config.toml
n_layer = 13
d_model = 576
n_head = 18
n_kv_head = 18
head_dim = 32
d_mlp = 1536
vocab_size = 21730
activation = "swiglu"
norm = "rmsnorm"
norm_place = "pre"
norm_eps = 1e-05
positions = "rope"
rope_base = 10000.0
rope_fraction = 1.0
qk_norm = false
attn_scale = 0.177
bias = "none"
tie_embeddings = false
parallel_block = true
init = "normal"
init_std_qkv = 0.0199
init_std_o = 0.0039
init_std_up = 0.0199
init_std_down = 0.00239
init_mimetic = 0.5
optimizer = "muon_variant"
lr = 0.0136
lr_mult_o = 1.5
beta1 = 0.95
lr_head = 0.0107
grad_clip = 2.0
warmup_steps = 200
schedule = "wsd"
decay_fraction = 0.901
decay_shape = "linear"
final_lr_fraction = 0.05
batch_tokens = 262144
seq_len = 1024
doc_mask = true
z_loss = 0.0001
train_tokens = 1354000000
steps = 5166
dataset = "wikipedia_en"
MLP neurons of a small language model. Each row is named by its layer, matrix (gate and up: input weights) and neuron, and shows model dimensions 432-559. Each number is 128 + 24 x the weight over its row's rms, rounded and kept within 0 to 255. Numbers have three digits each. A neuron's up and down rows have the sign that makes its largest values positive.
A block is one neuron, or neurons of one layer that tend to fire together. After each block is what it responds to, as a language model described it from the Wikipedia text at the highest values.

L4.gate336:124121179172111162149104171153187121140105130149117074135188128113142104084151117120087099116176111109121094143105138069170124130144146147120136143157145175117145120122107114100148151105125092143177148115163157148146126144123101128107171110087139094138182100148161126109084108112103134131099113113093123117120112153151146141096128146121123144101142105089156123102113112059098083113166
L4.up336:145139146144106111153122128106152140146118128152109117159137118094107107134123162124149128146153119146194126122139112142143122138113124115083120124133137091128144145172133103127140122131105171104172126090162129144139101108138146156108123131104151120151170112128126177104087101124127130099166106142120129097132139126133128156116116139104173151113130124067145126122119126139121150139116
L4.gate635:147155180113138132141095098149105144150116103123128133105152120099115109098116146196139129131135113078179119144139108075125135141109165152189134143147105097144084153142129118132109116130124108157095173091140131135147094134150138123132162131161108122133154081133116113100110121088134151124169087105097127105139077145113080113183122131134188144179118084131161129129139175134147131094120
L4.up635:082126172162130154157134088126089159107133099076112072119142084126160160088117146198128173140126132157116124147107082092118156141150147101120127113093116129148121146102098129111132167127169079129181128118176120121143119121185157114124156128145091127114098099146141147096101119135154135143152106161139114126143129135098132124127128116173099114124155094137182162117107164096105107102148
Date-span dashes in biographies

L3.gate434:099126122140146135156139107118108171096121157122128163117078099093157123126135119108145202136120161141116141152160119097130089070173150154118118103140140147146099104124139147122085123101129126109133125083150187103128202155119143105085130141100116111143139121130129130131121150137132131128103140079156104137137134164108134162134121105136137135152138133103132111175104139126149129156091
L3.up434:111084108128140118129110125068117098141167151100132104110137129088171122106130106081134134111104139107126097149134126103129127103158174120136160090136122150133107116173172111114087133143102142132142142143117155115167155092132114127123120084130130167105140141121137170113154140116175120146122128165150128120161117159131146126118103145200101087131158154109123145162086143140179139150086
L3.gate500:133119121149200143178149094177104160092141144130129150129116141115148172133098110135172134109122151136130125159149125097114145120122185123104111151147144124137093076101138143102103098119153114118126135107153138145116132111130074099131178134125137114105154128095121187131162124115101131120128126149133107145149156137133082109165118115130130086118149133117137113149109100135158147105132
L3.up500:140122164147157149151165111142132128087112142126124145154119141103132160147092097113124167146147114167121108138142170069117129135151144110134108156143090148174095103096153168083131104116116112134158155102140134146119153121119081115117182148097101172092135104108159170117178130127123128111139113157142136149139143109136126122172047149097136085074108071124118112147123135074111142076108
L3.gate847:110112135132142141141125109159140138152116106145131150141121100102078144103171136094141141141134103112113164114104137127089117142122141121187123115172095119129137128081147124111152135139085122135168119134134133140114136115149120119110153122149130095085132120133148165131135115138154136145138110151160149140106136113121135103155123148161157141082131142098115073130109137114050169110099
L3.up847:126112116112080169124158104117114131143125176155089128149109138084136162096131153112116137129136091119098157125150134110118110123161121172113114122169108130112166118121107149147129112143113129158151111049166111136112125124104155090078159102126103099097163110163143146099131136129108135083151133164129156134111105121132119111140141175152125139094123129134145098150086139154171112135086
L3.gate1037:142118132136143152120127081171205155120082178116114142161091133147141112117180112118196103115176158120126135135111093098143135158118088091129109139172111105115151098138085126138157124110155121165158140150178101096088154114135142107110127144101126163128162187138132121131143152129099181113123193153127130147162111118122119109123113133134143131100172137130106141140097109120139113155078
L3.up1037:180080143156123182150107126162145159098125102133130152147130125147135147127110127119163128119143151128099168136134099066158156124158120102126143148128128142135104114111131123117132120125095155078132093137161146136134135110125074119109140143083163102121123145148153151117143123118119116131123146142123132119133108102135125116141145134134103127090128101108087154149108137114122141129116
Prepositional fixed phrases

L4.gate587:095151168123119080144125118135134109122122116124159098117176132147088150149105090130110086142129074119096133156101121083131140147119123142133123108141132138132158124174110157143137142107115129145160139128127153136145109132071108117109122153115113108144125109131160169134123126195121156133171097066143143136124095132132159099131128174134097113121130118121111166120153121128135138142099
L4.up587:091188152128111098095155140129118167115119112113161118132149128113081079153126082125130133146164126115090060090111172153129127117088094127134102139068092149107190089109127093146116138161097101159125106130136122111136097117100115139133097170150091128102110109167093109132103110122139125114149142124126134118131165074109149146146136120119151127121131092144117165110152106124105128128127
L4.gate854:105133119107103081122154118180132165138082136096155140138126133123060104116104124096091141156127105139114162114098148139141082139100082187110146106152130125160169103096154090132108160117115112147132140131161123142136119137133117134111131129108117094143146095131151115097120112115090129137124158179179130166124119104123117124146106134160162129078167084134099101093135113114164138124119
L4.up854:153130137133073118173142078197106130116135123074165104107149132119106134141121110116102106157147108115109133119099138112098132128118089134147164086142124129137161133113127088123116140106163141143143152148123147145118130134123134085097176165139108137175135099142134111107104113146104123174149131115146187132160109090112105117144099137167153100127194095157111131118163131153172155124137
Adverb slot before verb

L4.gate401:144135122150154099144113153129093120152138157141080121130084113140176095117127157132155178133183141167107132135175127126092178098140169095135148182110143154162119130137115163146141102134156114178158121169132132212107097147129150100133134135092127160153172135141138130155107103134119136093158114125141174104129118147120148127093130156149091177108136120122090117095099160123191139098112
L4.up401:147134088122167137099106134144173139120133129115153122141112097110140131130099140125119165131127118168146137098107109137155150081102129151127146169109169109164138141164143144085154121099163130155136127166097127141150129164124159091078159124118139140133137115179157141124143153105127117143093118141111158120125134139122121138137112184147084152129086130116118134153152121103154160130144
L4.gate989:144104093152133126154118148132156159100071131140121137134103121106135116085097139122122079119130125138110134113149140086124149176156139121134103116132156135130137138075130149102153139130123151122184104118139159135133156153118129116135164116179104113144141110090156118105117147075087164117080102129088120122134100149123141097133112132129143136119138068141147095148088131123128136147137
L4.up989:127141114145087149111123149133135092125109158139127141095144142152043111113141084099104149127102124139117148158125155131132150155135104072154118083129106167141130075127087145120127138119169114128144156100116155089048108163100099116148137131122100124131157114127120151102122155105135171110122106124130121127145118178127081103161115138157132107138095146140084149154129162164166120089125
Token after "in"

L3.gate44:118139131127163131137080116137137170123126163130164131168126144103146181128131134173143094154107127164119175141105123155171108143127110153100080143137130112078132151156148091140139123150100103098118145161080149139174122093090115138144117133172122166109101150094122110130131126150127151156118111142115105107124145145120128116090118136118106145103149144140136087137164150151107160132187
L3.up44:094086081136093054136146139102109099087194152122114128143130124096089097099123099110142116154103108089116111152136083110147171137107128125134157112139105132127139136130098094125127162099148131091105087104131147120124136136138116100128135125135111118098146118133138101151142122145126166099113136072121117126161108133090121152136179093103119148088140125101111103100085152136138130132133
L3.gate216:144127179108105097146113093126148121155130171124136128142133112128161113111122102097161103157118113170102125106159114108127176112128135138161104092125139104134143144134119113121140141117135062108164145145145089111155187118094112128128111126140119110141152136087127104118150108167086111087157134120129192112135162118102087146143116133134150106115079158129141104159140106151141128154113
L3.up216:140114180154165130151100107156153102088141167123161139143131109097125144111103145128152141141096098136190130058114144103098089092142086163131126109109116144154123140154082118142145161118144154061159133138123137111167158137128143133111118113113177122143112158152099181131163119162107110134110099132104136102159095113096114132172125136123128122122123153084129102138105113117098122109133
L3.gate415:137109141144115146144141116112155179125120118183151119161119142138143108103151121146108133125110137139124094071101165092157127137151148112081116139120121095170145149117117129122081174139156174078116154084112131145169143097100115092127103112099104097109143170147149145123112094139150090187116132117129104148140131113163088077131137135098157124129078129128155147140141137126092138130146
L3.up415:127100132166122128176150094127147114108180115162102119153118154133152095126171156110111158130096123155122115123120169124153146111105155120129173117118103125172121146075130091133133105184121126146110163152142136099127120120077107106129112070066112118118121115090144116135115067116146123095123138133135129120125103143118131134140139108176152123130153142132132135143141113142104153124107
L3.gate622:115097124121157078136130111115122119149132148146128115192134164126114094146132153082150139140172121124125172165156100155149132099101102163118107096110137094157114158147092114160130134163197098126137111155118135142167152124110122112166091143107095089139123106103097143098118129100175155128147120181150178122132093129164107088157134084131146096130131145117102123099091151170087096114117
L3.up622:132089092153146112100093148101165138119167126141127102132104125161180105118119166115131140149147097130099114171135124133174151125145139146095114085109167079182113141122096114148118106125129151135127156160128129143126143116132086173133120120141112108122148127145096108109181127138056126143136115146139171088086125101139146091130113133109113095156129174091121083112154085133113133125163
So, not, degree words

L7.gate256:119127165141113127124078108112121140131126112151160144112129138106082125147119111130103122118122100130140158096116121130143123095098112145133147126087121168160126130132093139146128151172144107160084154173152159160146139161071145126152157145122126105105145121163123131107162149138148151128087164149102146141103088110118161089136122086134155098155159111123122149137127142100122156128155
L7.up256:105104143116124098129108127132175117138132135127148131133115129119100110065093149108088121162176117155129141115101117117116146136140067143150146085092145149175129128153139148157145103174110111157104146121130144174141165130101157161141154118102065136115176100126124184118155143135128137153094156165100166135093095115126099114113146112135125111154106154124131190178147138098145123118131
L7.gate378:106117109169092130142174089094175101140128132134134162109143137121090115106139143156100151126089125098133158138131119126107146137133091157123150100128094153153106119097089131138073139174097131107139142146151129157115104108104155129103139153119123097137119114119099150092144139125122145191097111122118099160121106122102104126111177108140127117153126123130151169137148144086128107082118
L7.up378:136113147125129157109131114156154084106135151131116078122107118105082129094107085140113101113161144117152149144161145172095188126145128093158143083106120107133180113111162128117165134136134105120095128119075122131134151116148150143138153143110128122117139120104078129116125143100155146062079148128126086138128134137146135116162141138099104118143115139104165112170146135153097125110133
L7.gate499:150131150112146134135070115133124116090113099116146154149073103120161125106187105097078135143134107106066161152123165122139097101138083121161099154122141120124139127131147150141122089123121103135167078170131158139143157130128129093132150144106095154146107130089159087116120107118136157153161112140086101111107180140100145159088128147161139110105073117101122131119102121121216139121119
L7.up499:102137161157162143146152076113149156159162098123146164169107158154111114143151095111140163087163144132157114136128084115132105124143127152144123159121098135142125153118132096111123152170141138139113146146122106124121148129102124139110106103146143109147153128123146160124120135135168142102145132133171135141156134165140130113126157112147101139135142164125113099156147182103156155138069
L7.gate614:115145149114130159158142118098109114090130120106128123109150108114126129117149154163090120140133153113108143140146124130163134109108108089125137115121123151132138121119101146141140136137111088123141132095118159150138138119116156100108124121132142143134136110110137120078081091160127121102094166098143117167156106111125113117105090098138095161152128167141144109130149096150160119133165
L7.up614:136109134168133131147139121157116130144188145126124141125121086153135133107140149124150091134118110140160154112103076110146128155133101103115175129118102106124143088142182173121119117134125095099144105075113169114097148114155148135122150148047169115114164162150112104080127141140110103124130165134092091162157108121097101114143118133116096125085104165148149146159129104130125131122128
L7.gate691:105079178162120105134152119134115144129158100138184123158123092158093114121082060155154096098138051160150091100120147126121138150134096089090074115137129146133149132153158103116160092104147149163143140071105159132152115098100161085135159102090127165116137125147176127169118117109164177108115082114092157139193147168118104134138111157125108149124127128108156132169120098126137132128123
L7.up691:101172108131160134103116157146139145116113092081076143111159065142124119118095143119130134108140122130109104125130111124178115133158153143125123082125144142169154151101136094146123134180138149100108085130107108126143106102116154145108127131114125139111136100187130122135098113112146105099143127138169129086117080115089113098163130129106115164125134123133133139163149129150153131127162
L7.gate840:111127122152132090137159133130128090125124129115124140124086163100131118129148144106151105178093122167130164112100111144157109153111139113120129102125152122099100090096134125137131118141135120084117144145131148149139118138142148131137138137119121109117104153139115105142122146147132121118107128162145116160113118144142152126152151100130108110095155139136115095137145129140122145150153
L7.up840:136129119115125186139080081094090095100168124122107128124167127112128146122127169125118127163130110118174161069096101119117133151119105141125129128103178147171123099100090127143146151112101082169113120133111140127128131158127149120159107155087119065166091121124130164109125123064156142155136085117121107109136121168048122154097133100138123099157115130153142090118132153121120117079127
L7.gate1241:092147142131149093062122127123131162089164148143123152130154132139134100144126060146145118113143164154128120137073122088130139104114122117103084116157140122128097119101099103153096099117152129081167096105107156162153127151178146101148128145125110145142118137104122119087098113142146124094116119080129125107151152114101107126133098163156127133108128134112158099141101151143161151100129
L7.up1241:118084162140136100115126131127113132131164126151130137132157164115122130105102114136139114131158108114148104145095152143105130115099129114094154102155155133136111134159150141151170143107111115121121128159114135147117130178167120120158121157113127162119130133109140128110123124141166108157131164160108133168140139137126108169116127147122107104134116118122108060121137155147136103113160
L7.gate1351:117134114114149102133104107099104151156116121076141110147122154142126123142101137132085120165092158116127135127164159113152077067132129134114118137127134132137123103134150163136121143102121156122124099081137097151138146104109108151069104103131150139155149112133181149096105123162146133164147126170095095124122134161122139117128151138091168164140148154113106147115131151125148142142116
L7.up1351:153133174141171126111130076165122117111139128127121146071157131120097145112085147138173132189118172151113162112158101129140123125125102110132155116132132120142095099140155140118137092120184103122135149125118085114138092128107137088086118149098141133112114138140129152180123154174150152161101098098123125085112135159084085138119142142138153115138097109139172125137171125142135143136162
Negation and finite copulas

L7.gate257:129085117123149105120120112163166128122167164089069102125143144154137171141104080122106145129090107122152141112117137157092152131143159062110122135154084113071162119119128144164134113128164080081153125150134116127128135125128125152125097121147139152134154134103147175096146130149107129127142111122160143136070097138095119132110137089137129096145115107121124131112120121144116140120107
L7.up257:107123184140152125153129105118135116139181154111088116103125133110148161112135120101106119162133139144181068130112167134152151159122098149136119153133111114141119125116138152116146162171136103142157166097109098122080132141110112123136091138169115150132153131130159152087107121129145187077141149148143139111136132133064117078156154122167159158123124114145132066149166143107126103146114
L7.gate567:171117105187116116141163128166118158136140157082120144137096160115122137123143146106106121122125097141149123099155106117103139137136155157129124129119109127126138138157132138135156139140143125132171102135119144127108144117155107140101128115108112127148150113150126127111145136141139120132110096136103182131132117143109170128104114110131070137111131142134150078139072153155132099094106
L7.up567:101097115132131117139098136119155171128163117129109155154106127132175117113127128138151109149070094116132116153128136139101125064106125150137095101141172168136090150143165169103145127171118117112167145174126130121176192127097149151113162093108111167140139123166181149134115137126149167133126110110133124131159125141157131121107112113096111097149098140116099114140105109121124109139132
L7.gate595:137092159151173115145090115138121120110123121149114092079119067168083094150118127113122130130102142119093115095139165131143114151157133109160112127130101120141100136152173167096148141108128119140147090142129112123143150165110088135115108117110144107124123094102133150106138159095125108111113098162106135167144151126150101147124091141134120149116100107139110101118099112120153082145132
L7.up595:115131108150146120130170169155121161121143150182119130124105138122146107156110119110157131121155094160142104087111070115135109158159129126108148111144143156134153146083131136148140118134165195162145137134144124125120145150079117115097140153069090130118154125146141106130177138143125147118109087153112136129115109146156108129174115092167159132097102107141123120170077094151105140145157
L7.gate630:090110100123127087081136143148144122148131115121160168153179124141127053138126133116126082106119115110122132127140128164099112121089114160130101091148132146149164130122152141078133114130148087107141151116132144150122143123143127138107088120105114107134105093142096141106126123128093142180214095095132118147121117106192090118109141087110109161115105116138117123135121160129103113107114
L7.up630:120138140152100167103125091108142175133133120131102132119131130138109125138148120145113164164153110140185129135150134116128152143145162101142113122105133130148123137117082122113090111139120151152113110127113142133142077131117139119166164142130124117121142134099168091115084131130121122137095172140185136124112112138098105141096130169148116113113129114128127130117109093157120159123114
L7.gate806:131093123143149147155120159142132144132141150156127144164077148138124161123110104147156102129099146148160144131133116099157092116133132134113158147122176128154095121137114140124145130159102108151138131106104105125105083144103179136134079099129113142124152137111125113090133077167155127141173127127111095117113158147074091083124163110071106129095119099141125126130132149112146180119120
L7.up806:141129163159127114158123142158136104149129146165115141107139153093135121157128133119126092134146143151148137134132137140152134149103112143127165088105116113132124106132087126119182173181087114105144139094127169120092121122125168119135110087117141099083148118098105115147102099157176156116135137151110124124093160122098100132109138114109111115104162125135140177128092137097155143148127
L7.gate821:128107128122125086144138167145119080095176129109165140141143069120128134094156105100144094156130121166136131135135141136144093166098133141102113117154146170113123093141112089074138139143128142117133140113186118126127146150138134125089122086130137116133113142093146144116117165110155179141147101122123099174166082148087094127115126143130126145135137108106149150142115137146133155102123
L7.up821:169137147115107127197147098150129158141144109104114130136118121188130129125065103095108147113120124124146153140161128162128132175130083154113147141128158115133129099095136170130134138090114132160117143127090098122117148126099130121124107137170144141152103115109132087157139110144169184156153130191085115144112104126163114110136106111116176128108111126107096153140099144136132151129144
L7.gate1044:112106108108129108066125181144159161124132106118103106101177135123142150147093066181120132157154160088150125123139116099113105136128108115141105138132157122163173109116154091156119118096152165147089127125106145149162064145160147134119159168150152136137155149121098096104118100154075189120146094173142047160097097112146108106119123142076165122096099111140126123141139099127137119125123
L7.up1044:080120136125170117140157146150140181141127133170119142163092146096148146123119131122127180091120126172129119113185151084111106094145160116154062156090103185145156107093140140151128154108157146110104127143167136142075126144108138154098154121139119096127103113159155167162100094140111126147102148123192093111120120104152144085124115149162140160151135154130118113117135162090143113109115
L7.gate1069:127117150109135123175104166191122154106133104132094101137109157137156140124114110129135120146121117112151133101111173093129076139145112147129138148149120154108103143116134155145147107127148109150126129089128142143111118114116103121149143095115190108095125153112163159110171106110157137118116094111116133117125136118160122132146144120094142108150131115141143155082134110130110145108120
L7.up1069:116108134155146126138133147137111107178157111129126089156093154121078161177093105118076090097130159135121084125151086140112143137127120146117122110062126142134142153116077146172133112142128163125127129171133165077102129120130151103134127115114145136112171102094137149132151151111130137129162147151147113114089101100124128125110130161138126128131138159108126081122148129134156124095102
Multiword phrase middles

L3.gate472:124131081131137108132137153135142078094117111133134103134112085103101122110094149137137118190126098105128116150097152173177164116114123134127117076164123087145118187146063083131124114102091163158124149129127158127130108156116135114152119122139110112130140110131105108171114139122168118109096094115126118116132136127149136124156137146133112149133099145139130121115128120107164146070149
L3.up472:107099107102173114134153117115145110111098117132142107177104139151095138073118134129168140154071087174164089158118148111083127085141125141166114122153126115156129145116078090108133108159150128128156076133129163110137128114108140101109106113134150097112144137113130101110154128104170139196140168125150150132114116125097102127119156103142109143101100105127127119122159135099109163105098
L3.gate525:100099177140099120153158146110120148104176100154155138172134098133101129069101153084133129145130113125143130131145090118160081122089141156132080110127149147103133139132118139179107138138126102140096114128152092124117139111113141128128133137160139136157169191081154174133158150125126110113169110154113150145107114131143142154137191070117140143112124186131132172116162171145146150129145
L3.up525:079131142125108119140090142146142145142152161144155116154153082131059136114068152105156139147121103137122149152169104109139110154145126119149095104100163166101117170114105113147143137103104157159114079145161155110142142160118140126108142134177097092163149134123169179106142101128142119135135146136119154087127134103147133122127193089148105096121108184153150144133174093159114153161155
L3.gate1209:106133117141129065136124080109167145104117115103126134153106132129146117093165177154127127113111122139094106129124107137107105050138109088154107137113131145154098207076129120133145134139096144156103100112114155142156131111104146118152132129123153113121131133115146127115117112135111167130155114114121161139123108087082104127126131077107157143134117138087121101115111136131147128125114
L3.up1209:116153124161102145133154141120138132124119157080145111149092141110148097139150177141163119071134120113127111151142130106169142082121126099112125109063090165135129117131160096131121160156137109179109129113090130148155140138122152135146124125171138111117128119095140112128084119117143109124092135080112119121091154132115165136126108114140111166116081150148133138117103103109121131127149
L3.gate1435:128199130137097165160137173135142095114130142135145079139134115121118126147164154149135133140122144098123112160080074121151152130130119121133101093117107141109100140111139099119163109110132115144159086144131105152145111142098129086150134132120139121161129142130110150167094126136155098039101112147140148125147130126118113118139187136143147137126121129144138111135104130100102153165144
L3.up1435:103133136119088135134137118118174111152102130140127098149154103171093125125132146109102195156112139169148144124139164123135143159070139182129105120100125109130164202140129137135125126109087178073140114150153136102083162119114158131138108103132114132148116142157114127115152137156141104100062149157118112101106144134086140139127094116127117123154151166141115120114124128144112182125160
Word-opening fragments and dashes

L7.gate680:112170119155150139097119090171112141126120071169178142143208107087144134119144123145118136139137167129130120096109131127174104105162102081131084142136103133144160130106101161125119174128111123175119130130117119140135127117100096127150140116119163095113144103143084155092105128133162133137114079162120118080151133159138118126096100146152101124115181077137141137104158115119132095120166
L7.up680:119122115144103131128104144143098196109174100180138095105127149120061139146100131119111152142172101117145137100107144127139104073128134109126110096092102124134112132081115144083086147084099115151109138125096135139128120114147135107138143148148134113070136123105119080105122139119116170148119105137127170109144137141150127138124089105097088143129146098148141104182117096154093096164152
L7.gate811:128145150123144126126130119143110124115105132101126101116135153164127080150107132147123119168095165121147138159145100075146131167141135135128157107119088146137128155124093098104168130151075105113126167124112137104188124120078107118125142119125130159118115111178141132141085163121129123159145175144124114142104124117145110156144128110161089129104152137086168124155074115123118144175083
L7.up811:138115123149152108145176138146132150111098118101138139120131110132148138168091143126150128113205135133147158099090123158146136112152114157124102107152108132159114155162144104153143134151116117140148112117143138139121151106146129110102139154147137105098158090133159121108104138104106130105127142121147094103104083122147121128096118114127148105125132166162098119100133150105107131133143
L7.gate1248:113104120114124111131094116137187136125125093114126089150120161131125160087110146098120124151125144084127114148121171130119148142139124101154092111114124110155101136101116161097116157158145101082119095160166136151167113120121115114098127097099144132145115125143149159110126103118157134146150104122158101094132144147131130126124122119140126066165162129105166114114130138138097122164204
L7.up1248:086100123142097133139156149102150105126125127145154109154074117178113115128110143145126149114170140119142124127124139130116105112086124119136135120128170125121131130142133128128135164106173089127154118157132135147133091119148133082168129098171096155159112088127130151137113131106124138140132164117118112084128159133131139084127123158159175123124113120136127115114158116158129131158153
L7.gate1338:137094111123138121113138132143109165142146112153103141113180096120134145123144100089089145122099131087120134149183109115083113122128155151126094117120128092125158137123124120132132127084101110129134146119168148152146123116120158135116192150096127176128101159126138115132108069111110131145144056083110148171114121153139168140142114171144102118100081110091137194159132108135143144093114
L7.up1338:118122136115197122138158085147120135094140186148119161143098105119123104149124157112140131141134153061138090122133122145109112135098129106148152110103126133121171151114142112167123090086169102108120099101101139146110120141121146095112150127082116145140081148117128109105091145126173128066149121167103178150160148116179077106172072138082103122092135117156098130144112111119172144122163
L7.gate1458:096116165127085094106100142144099157104151146122122159158062127117144123134103121101104091167130159137115103085115096087139138131135094131140144115180102108167094120144108079130147116093139175064120138156099120092166110141150127077119166115121143135122122129142108107126097143111142097109152147128130145139079123106107135109112143173168139095077126145147146135134124106138136104140093
L7.up1458:155146131122140099131164146115183152133151124143143114134148145116163133135113167124150070151159139114122118126147081145149167119148136163110093136130140166117103133138138102074131129116113113088144120107155139075142112133153151152107133157119142147101146134174169136134101134114140121123139146137196155098148101102135080110108074086130088143163134094171104130179087126117119135083151
L7.gate1476:114110164145078126111118107134142126086163133126101144134104203115144160138113093157118113112123127142140129168140166113146124110115133123142162084159121127122116157141136122105130118113139105165145138139137123122147119111131136176120110168128132101111130112124166099179148141130111113124135107119131178088148139110165090125118153141150123151100111109189119118113111076097155122133123
L7.up1476:129104127163131097111119101122134110097141171181176135155100133134114120142165107131122143141144136140127132127158124109136138132127118124143118096140154086130115155098145123105123153126120149120119107076146123133136109141182113103125124152095155149153108146196147162133128126123173092158152147153162146127090143174110126152107184133147158155122108097119120136171130112110143151190131
L7.gate1479:131111126107167146195144108157130128090099126183140135131112091176110110113154169153084128124123136099139103128140124109105094118123109125144123137102108113129120150105117127123114119160103111132120154124171164131098147110116127062134171110155146092164099134128141124118138167111108139136141135141173126137124152141141147129131124127099121134158123148118125168133107162137088159126103
L7.up1479:144112135121061124152144120063134139142136113152134130129141106145142124082174132155106132134156147125123135126129145100131136116149129145093136112176124100114135139137117120123111121116131087169103110119129135139141133118150138129133097142111115120129131106137089124112131110128159109103097112151163138145120125088136134142130093056169147155160094099143203183125129162131173154137120
L7.gate1519:143137161167132138131135133152116147123103138116153143150102145142149147104127142141148130122134086095133134087088124085111110075131128130094142134151125091090129128131113129139113178130103088124122134108119139188135151130145161097111135127176133129126128126109114130119069134090145100112151095096163119110105169111163108125141112129151092115150120070167125121148137154127113112182122
L7.up1519:147141161106142099135147154128134143191105125152144113112171106159157154106145142129129115137164131132164136133123119129144171094129120083147102097125123115134091131115173146119146146085145135140123113127118109100116108130121137149120143086132149053171167090079128111060140113115156109105144154116101129148122129121199132111089148131101119120147141102139172117119175155163100137156144
Kinship link words